python train.py --norm="rmsnorm" --decay_fraction=1.0 --batch_tokens=[65536, 131072, 262144]
MLP neurons of a small language model. Each row is named by its layer, matrix (gate and up: input weights) and neuron, and shows model dimensions 416-511. Each number is 500 + 50 x the weight over its row's rms, rounded and kept within 0 to 999. Numbers have three digits each. A neuron's up and down rows have the sign that makes its largest values positive.
Before each neuron's rows is what it responds to, as a language model described it from the Wikipedia text at the highest values.

Responds to: Section starts and career phases
L5.gate1974:585512522478560477473501534512523506430568504485499493474503475417560625425456523420382493515548531573496463448444478553562467489526500554502553522492471479511488555530557501554604426498533525439470572459462568522483500561457403476494563457504477495484553520451374557523546531483510498455
L5.up1974:523543463519562535435489480490488458502509411482517470522548555503466567536586497399526528570548471536530550542584511532492488479486545477511507535367500477500480528587573497449525426560498581535459508444487462451572431443498466515500517408500531503495444483502509480467439462558507525493

Responds to: Mid-acronym capital letters
L3.gate1554:524523477492572541504604533542508510584528541426577440329364526485506483498468524552467514485483427451522561509582519519508489452545514477486440476457514555547433487461464466471422555521532493502444498513441525491596509490493529492426563511431494510459616499431575532519475520551549512517
L3.up1554:521416447485521513425468508459475453498521459470556497455454466475587418500449454520423520497492548537480491498555571546372525435508603609529527455493523548454492481481528484498572461509468464535545493519492517421484586541440567494405577514554461534439388566524493540538504519572548429501

Responds to: Conjunction and word fragments
L4.gate1564:485586515533527478426430493461516447490473552428492514437420454463433472478489582494464450553499574488580448493619487521479476513463441553576600583558463431538548522453459482467519496463507430466500460522530570405452537524427481562503395526443419452421585473477557535574512445540408499442
L4.up1564:528456575475480486543456523514494424511558517519611468510506619472470502466525541534491523475531518570547473499496493525500417589515464450608503494407532405513462538365567488520520447484469468453509464498415506498509480497502506390431613461632514508467595488517531485538519374485420470558

Responds to: Mid-word fragments and slashes
L5.gate914:525458509559522534592491438428557437451461486552629396468510640572454428435599500473430458521451514488544577508480418479502487422459447459510476489602503622484494539517377616563413488489499491465484589524494490404407445527491515559509483461442454460507482483385462407491410552486477457456
L5.up914:581482567493574503558495479582429447451491548558485512537478508427500543533497433444510432483509510486441487539548540471446460496542461494549548525515542461529459477490513493454544600508545511507525426545502453522507450517490493487485473542508544569533581540401515510515486479525590458505

Responds to: Foreign-word inner pieces
L5.gate1691:488470539480466467491590549466547538400480521446489553482522440536561574490525527489379587560596500332555594551533429477394585465409528340528377462556481399547514529480580508546442479551534417488494524506456568520489575621519456515558550512499528493496526568456430509543531571553482585489
L5.up1691:486500457533589556412509567454486402383476646459478551438447526572579455549477478523457555450515556457608488420455530410453562477404494487497444440543531459446502489517512473566465424446489505587533482474487457506519580438593544446527521596482397485488514544471444504484496500540524500604

Responds to: Block boundary tokens
L3.gate1955:550544469514520475567458360552506425563448517465645449531457472546476551487532489543413531450505650527508520478490510469495490525580484512466457523551445510561411477523425511483421488440454512544439470616503531451553517457446504505552466454491557519449490472569645478550573430456399458463
L3.up1955:583532405507508508574453472552491441600476526512608433541508558535481554456473445452388594462474577524556475557482442439459521464570501499505487491531399513552488479595422522483475429426567504574464500596488501493544437429479399493546487448545593455494507480554548446597579463478441498466

Responds to: Plural noun endings
L4.gate0:414530480492490496493419480534498501585448470538461570510532587478486479479530515520517580455484545469536439467488520578426505505479496505531456471524489468459446595499470476537379471494448502608491471496431561522479531390487497518514481493445584491560526545408478499498506544451523493537
L4.up0:521507504415527481606437565506563466564514487583523475509440500488528471426469546538495603508383539550532407498583522554475524535456492486512438532474491452557526536581552473520459540498442485490514532556477545562500571432546571416562505528423491510547621508546519515527504566536574519460

Responds to: Name continuation pieces
L4.gate930:481484449413399463527413546511572589587431526533509520446564515476545420526508552471507432564476535551472476493521548396575594471530513509484409539464526472489501457433432552509549571491581480489464513520468505493438588446455508517400411568519580558424476499468458460586479456447438560479
L4.up930:410428412546547462505590569481584388443465537537536453442486400475546543462485537536396387428454501429474592499582471553461516453484356451588452507542405514540518597463497481587484566507457475512498487435552527540407433400544492473414569457482615562465482460505454476501368545475502526535

Responds to: Completing fixed phrases
L3.gate1394:470493551389417565577571503537540490444496431480543513577508515485580547491485540472538508563536491548462543477529473533534419508542512470491503472668508489508524532446439427574476413532499402507527539496452540506580479527546545514489521467530491472528564567425531482506466537534499497467
L3.up1394:531480544506467534439557480522461429503535541584572425495475421520523474447610495611507560477533481420493473433517554389463503555506452552496488503543477466566544544474574424448560476404507434522466500491403475519475517485472406402425503500616505449631533444466536473443397584478444470567

Responds to: Sentence and entry terminators
L3.gate445:528581599500434516526477416501523477420377478502495470480484509438565480491500443554435557414494496540544517544499565441495442606466394470448456489493466376524458465487495464532552546569561522528507527468612456525491548489483538464482514461441492477479511509537537438473443511387435456507
L3.up445:481571551591535338599457499513553535400474505477485459545509475486578566584423481521458524445517493515586522498521583484517451514434392505466565597510408497512560438502428509527559548547492553517512483440516524493478527518495517488473568363408419481513505475545530541436549527511438513597

Responds to: Media and writing work
L3.gate1173:356527500427495457571512554476528464472436447584463569520511410457510507491569519502500502501369493464498344404445496499509474500443491514467313560660502445485457511487455569527493488473500450495505483531586466530469480511465431490509473469494410618482448492461586482491483535497443458423
L3.up1173:504511550493489545543537637510540419485480524575466524565587614511581489549487497520547464397412530503583513445441381480468407508502477578453463519532509423527527436488472494484546441537480488506538522525565481534537528484506453534475589495505499458571520477433534418524421435495434500504

Responds to: First-name tokens
L3.gate1039:509479530484481491476528491488382583517545498546534488549599491539502510582524407534500556511540573414446565533463511598555447549552544498430462365383527585433506492461394444580495518469392507425486389498511509588537537504629504537600452539508494562522548417524459521472505596435506479497
L3.up1039:508443510580447493489547459447452406467520533537451593589546543571476504584502551457417491513569603464526522487479499500564478483606557529438471452511471580531526420558454500548505533534494486524507468475509540530574563472524426466444510622497454474426597489587446522389481517558487523600

Responds to: List bullets and name pieces
L5.gate305:493563462513539514455477492519520427533544473525552486521418468569473443460438412460545510467492527500554496516642476482508486536480426551547536451442482546508477428499465508480463478495487599475506528583473508515495522560422493573510505433465520557531481507482462549433551545628548509511
L5.up305:583465467485590469503490541563495548621471445513503437529540462501454406509452447557549489534482521505516594470518513473492545410498532435510493480564548540560587572555505466579491522468555467496542502502525481490432569563511456395500476414550568478444615401369424543526545507545563592475

Responds to: Quote openings and year ends
L4.gate205:576461450422402515433429551502557517515476550501497546543498520473430493468512418468547551441468514545511507546457433477451607552454544541511493523492547432494524447475424486525488420555451530510520540498554474524456414538477513457522498577447490460552572467445542434439551483482447411560
L4.up205:494518563545460402454460508464496504585453536599565330486511541486560559537466478508496475589491449531508543487457524529559643435522537581555499480512429486574512594467562468515483487582501585546518515420472427526519565523553494475561414464501456488476411475548453478459554525463564496471

Responds to: Table and infobox value slots
L5.gate382:526644527510468494526454553456534509520526454497435481493574461484483583544492524474466545474571473484492456503487593425581441495452560526512573442446518506533590531533501559527534467490430463469430516512527449503465437465496479572558498508524488459510700435561564459466512572455508525459
L5.up382:538444581468542464508481537459490389533613524483475474479491519510459592473412534458514537567532524526484546469459496494502441507453474508514517403513529472510484553438572557653503442488546532464504565484420413519477455481523532465480560529555432487548361453505445467497521515441505530521

Responds to: Romance-language name fragments
L3.gate1363:543504528514459510594492502387526516519496552527408495494513469507515516448429437432594524541451496478420548521563522551584502482524493537504473455513409486523458458477568565455511466558505556497478513570444517474532546463513509515524530568417418557470556502551546523512394527452523484494
L3.up1363:506543483408571556499460531453494552563447539537441567516477510570464522560454481447574528583444542435418517449464575499568579516457566482521473533591336527502528536384503516523474528625556585491536521551448505511466568456511541547548488519551571471427515512555553510615528549459418555478

Responds to: Quantifier and contrast continuations
L5.gate610:586626495472452529537492449568457456531568475414529477551562554510593514524473486487531588585389475482495470480483490402533472527558480609577616499603464524532507505528470457387474425515498455454482435545496400494482497530548562555548507466506491532558425538496461547437468631440504579512
L5.up610:463432567499523496503560528481514587546518460495518559512466469513410435474369481464487485449451549503491549483465350441578432519527547453525419610481516467465467390434587532492490478464400376556550525527589483584489539462515485486592466486500558470502505458437523514457559542588494464454

Responds to: Before named titles
L4.gate1124:446607526441470448522506501558496494559549529491523463435459439461452534481405519494583453453519489407475492406505511548495448515595505544514426495471536423510503440540506465458562491498501517495479451537481489506482495423457499625536460421618499508516501408498499491430404502464484436527
L4.up1124:477536479473501422479509450490546532539465502563502432464495469489473448501503555462584521443573519465467565560398631534388545551457512582533592504470442514563407458447401509467497476500585482552495500456533514562543530573511551517562461490494551517587466536515621428476471540520422508415

Responds to: Negation and limiting words
L4.gate1281:487414510523434503506500421491509474496534469535605468453442456585430526569482419550513491522558495417507437585403438562573530481579436492524561502505528527481440469480457490468596433489567553462575393495549478480425534494633505477500452505505445508505522591442572461532452541587494440500
L4.up1281:449472482546464516575481509464494516387477494568507552483510459486530512517463446486477427506494541509532519580474530499538538544544455537490537518495507518527460424551408446480504544558512449442499503509516488517532415545452547562533466541545415435467464537360573613404378584469504445504

Responds to: Contract signing and fragments
L3.gate565:499506510447439445500504569489517482535536536523435474602545551468475471503461539541464472515490568425384471447583553507505551479523438564461586566397439544502494499471492486469559477541429509454661480504513501377572470422434535596447597444442400492452418499584558524521560497453445443412
L3.up565:501552559480520538471490475449602583471539526457425544545495492437488499506455488472525595492499549529527474464547498491474482572529461484507496584481493506517518415561470545515501506594467449476489428586534558570505533528530474486481528470542678504445380526482504550368509529473520476430

Responds to: Mid-word subword fragments
L4.gate579:466578359470576435540495508504542487475507447481516506509458585530477441482617507474371499431535499391515520474481479551427497509453486530449519408503646501533526550516488530512497491467494554670521533516434585545460502453418516535472519458533574465449524522482536432518491488491554457581
L4.up579:517529548413476607483494395472509515526425368551494469515481473524473497448592499536517517494521520502513486490389480547509516457484545545573373508516565499550486421471551539455427555505517428536565465515479468570492485549514482514519523505613544547601511497496430398548631480412570531497

Responds to: Place-name completions
L4.gate918:530481523496459545475562521562550467524446557508630489569558454441554581485548472579586414479546474468434471513452531534500475460506548423405491429536452436471509594538487515535481495487492451423499563552530464493543519568402563567506546559457549513523448428432484539459473559516560479581
L4.up918:580479541595411531460548599503462427475496608479475553511477501463504532506495566615543477529538426441453479531488484466520513467489454592530491454527528420484466558490527497514522502578557563419560588480475554553526536477574447440462636523434543475567456449508464459399475565521537497627

Responds to: Boundary before new content
L5.gate1733:560524490422510587524458514522447519418540466460445502501531378483586412466546479519588416482521521477519501506599521506464503506479445478502496465519503493430499487455562523529582487515499603454542449477535441492516498424550452551523547514566502399589548571438582505545514499523484526474
L5.up1733:470520539473558492447466470552438503476445497450545517508466520507458474472523440466486567510453540470486497553511503588429458602513498471483465506466464403520486473459548440486595450533480536504508427530555478544522481498483471583487523451470486450523570549442507537579480537497583466544

Responds to: Month-name word starts
L5.gate1413:429466568433471525615582438521518527543588536496486538395519493413549519484520619459465613442517496498581478532413481492503487503480511442544509511541505503516534455563472614442488411490500509561548407454462401413555486480465526536504462483507510443704522572441428431531447351463533544485
L5.up1413:461561455430525444525583523561550602478493455531475457469522517506538506599583438501535561501536491446526506542508481362560558515527475382486504560455502443374518516592547502481400449474564459555546447483473423478470486460441506492539487505534556506598447411502481422501502509467605564506

Responds to: Word-internal name pieces
L3.gate1233:519542455526417457556504486512498490539508487426483538537533391475428491497451455475467512503530414542483456550470421446518548510458574448554449441449439484502570619527485496491466467571496571582550444433469449408543487411452517566485491575524516466561498515481555539508547471465493384534
L3.up1233:488523512585455478553500433551561362520608462445503479420469518537477521490547539495512531481418473560458367542479459515586434443445515486596391530507566532568508416511415551533458455505488541497521510526568574512492483456518482423558576557507436465424528509426565591489471513527476504480

Responds to: Second piece in acronyms
L5.gate1540:478452393545475537499521573504417438512499535538524598545518507518542534509554478429518529463497494517478594531503529460449504548486486469395525514401511463571527493499471448569494435470514562567483460520536571450500484476437449532494425516509619513472519493512414536514463454520507549406
L5.up1540:507493529460478646423492516551576483446490555474558540478567495489522555546484504418527598518467502421507550527491404477597438480477479513433442401534562525586491546496464524556463456534522472576446500580485467484581497494506523571492584529504548526559494457498445538453470413411466487477

Responds to: Mid-word proper name pieces
L5.gate1053:464464507541473560459489592436506402479561551542469543490485469579412436501485510511547508489480484492465485613616441500455481533561388513542509432494533560522560464535536521515488565505540485507519534428524562520413451454561533515409518543488476506532505485491477438479510459591657469516
L5.up1053:498498477543474520510542359520495504440576464450483473593494511470496519506485531479528429449484452587523465517492475526584512470493450485452367468544604489485511398480518516512525525480558524543569489478461454546463548521473426484507432503487467490477514499475481485358500563556450575539

Responds to: Clause-linking connectives
L5.gate1303:557527457539496590551522597482491436521519483518510507456516465447532484468560398451494459534498589578476523556470602507480501614496449467437605471492495463545525436573529580531397545590600455523473521554482486479519604425481455421560431534433420450525477553486504529465481466483438430472
L5.up1303:542489508455473525388542480494512468523499504523469507498500464403492567564446473514459486527515434496492582391532483483422523511484438471537508557388444605524355507470539391517476443526468530549583505530493461489470404492489525455583475367495577595455485468455401508435466439517456494433

Responds to: Paragraph and section breaks
L4.gate1895:543583490548560481490452471505419419536490566484497494474474517518551501503497470489477547486363464472501551467589454475502489562526416527472497488489469513519553514558555511528514520538504431583499460416536496536561496509494576532545550429450592536545514612526584485521514528536499498506
L4.up1895:506551541458452587431487514447451451478471550478520472557516509440464469649483496490423472536513580527527519443493507483552531451443554436494459552558542525459538475561529541568502598478605569571526406530551536492430497552631506478535448514453504496460421477548453546494447591524529566473

Responds to: Pronunciation slash, name fragments
L4.gate1572:466441558423459532427537520447471458524581529563562562463538513501492498521572501470485570539525549406475541405448445509533535488369545485515515522463569560506594603504538546431448466448495535434482480524504526483471503447562468574530567506531488523571519573494516489442480490583503404412
L4.up1572:476504417541543436396425580528356562553450522474537462589634554526497484556417586540520458510569434545541591486535378502562492432556605493442588476535614444479541533460504506546508483416544517600484567469546481470483511490483442477492518418566500547498444512615565501500529482427580424518

Responds to: Resuming after long aside
L3.gate1209:476448537480475419472476544526530468516486513460452549511514466530447583443467435518397544497545513451461379427483551465464439566551388492435482457473554474518504410440495444442506478471483497540472488561527310433489420504507474491504417348465527484446461529553491527497480529620504466480
L3.up1209:542503511464541475503545541535520498480438457474559459532440527472490534464420487487442515436470488548499551482468484513439501545549474494515536491547474464494534521471528512499481444530547527493506461479466491464562499482521489577497581543441472481501480523483564455519490484495503490549

Responds to: Section headings and table headers
L4.gate342:531517400473514396515487460487556579448456413498477475470451527482495520457563531501516526428599482496520501440571572533463431512539512569520535594419581538506457552559430587541430520473428589500452472565544573518537503495459473515525601498448457514437553493440489442508608461597514448511
L4.up342:406558503574541473527532473567604491541585534496474510581532491475347566505529503432542504494563400499487467548572462544444648544549538594451486438468493561482433498502393572466580461472473532386586474447488441477455408523511431485451491394525558450471499500543557487492446521593455420487

Responds to: Media-type noun before title
L5.gate380:397447474576524551540549450531533501489528434579484569555496484604467569490474519510494495482566515553551507489435611390536498517521541488654606477449553489556462421486457538506488397525480479547513478499416553401559513466475517564511524534519506499580487507471463515475503474580569490381
L5.up380:444558447419552475495509489605545510603408473546490552390520555448550503556469473498502485470525526522474447466514489562545492500463562505532490560502487453534577481526478496501588497526518519427471625505589557399569544483424429398521611400530524438507405429408349502501433486520513564527

Responds to: Mid-word letter fragments
L3.gate1037:495459526530515492458532556551466441470591540459506438545522478576430480518568506587445476487636582533542586466572485503438542509490451513483434475455499484517502553531560473503594517480521458514518548472540649475488458543539442533536465437437494465475457468511529460462566401528531508496
L3.up1037:572558510416553468502566594522520440505520541605476576507381451506445456464484392560501487467584583476523579431545528447543575519562508535492520475459622530471528533531541527490444563529541599518478489506432426454468495419520547499471574488534473518453547447461461449432482515484472502490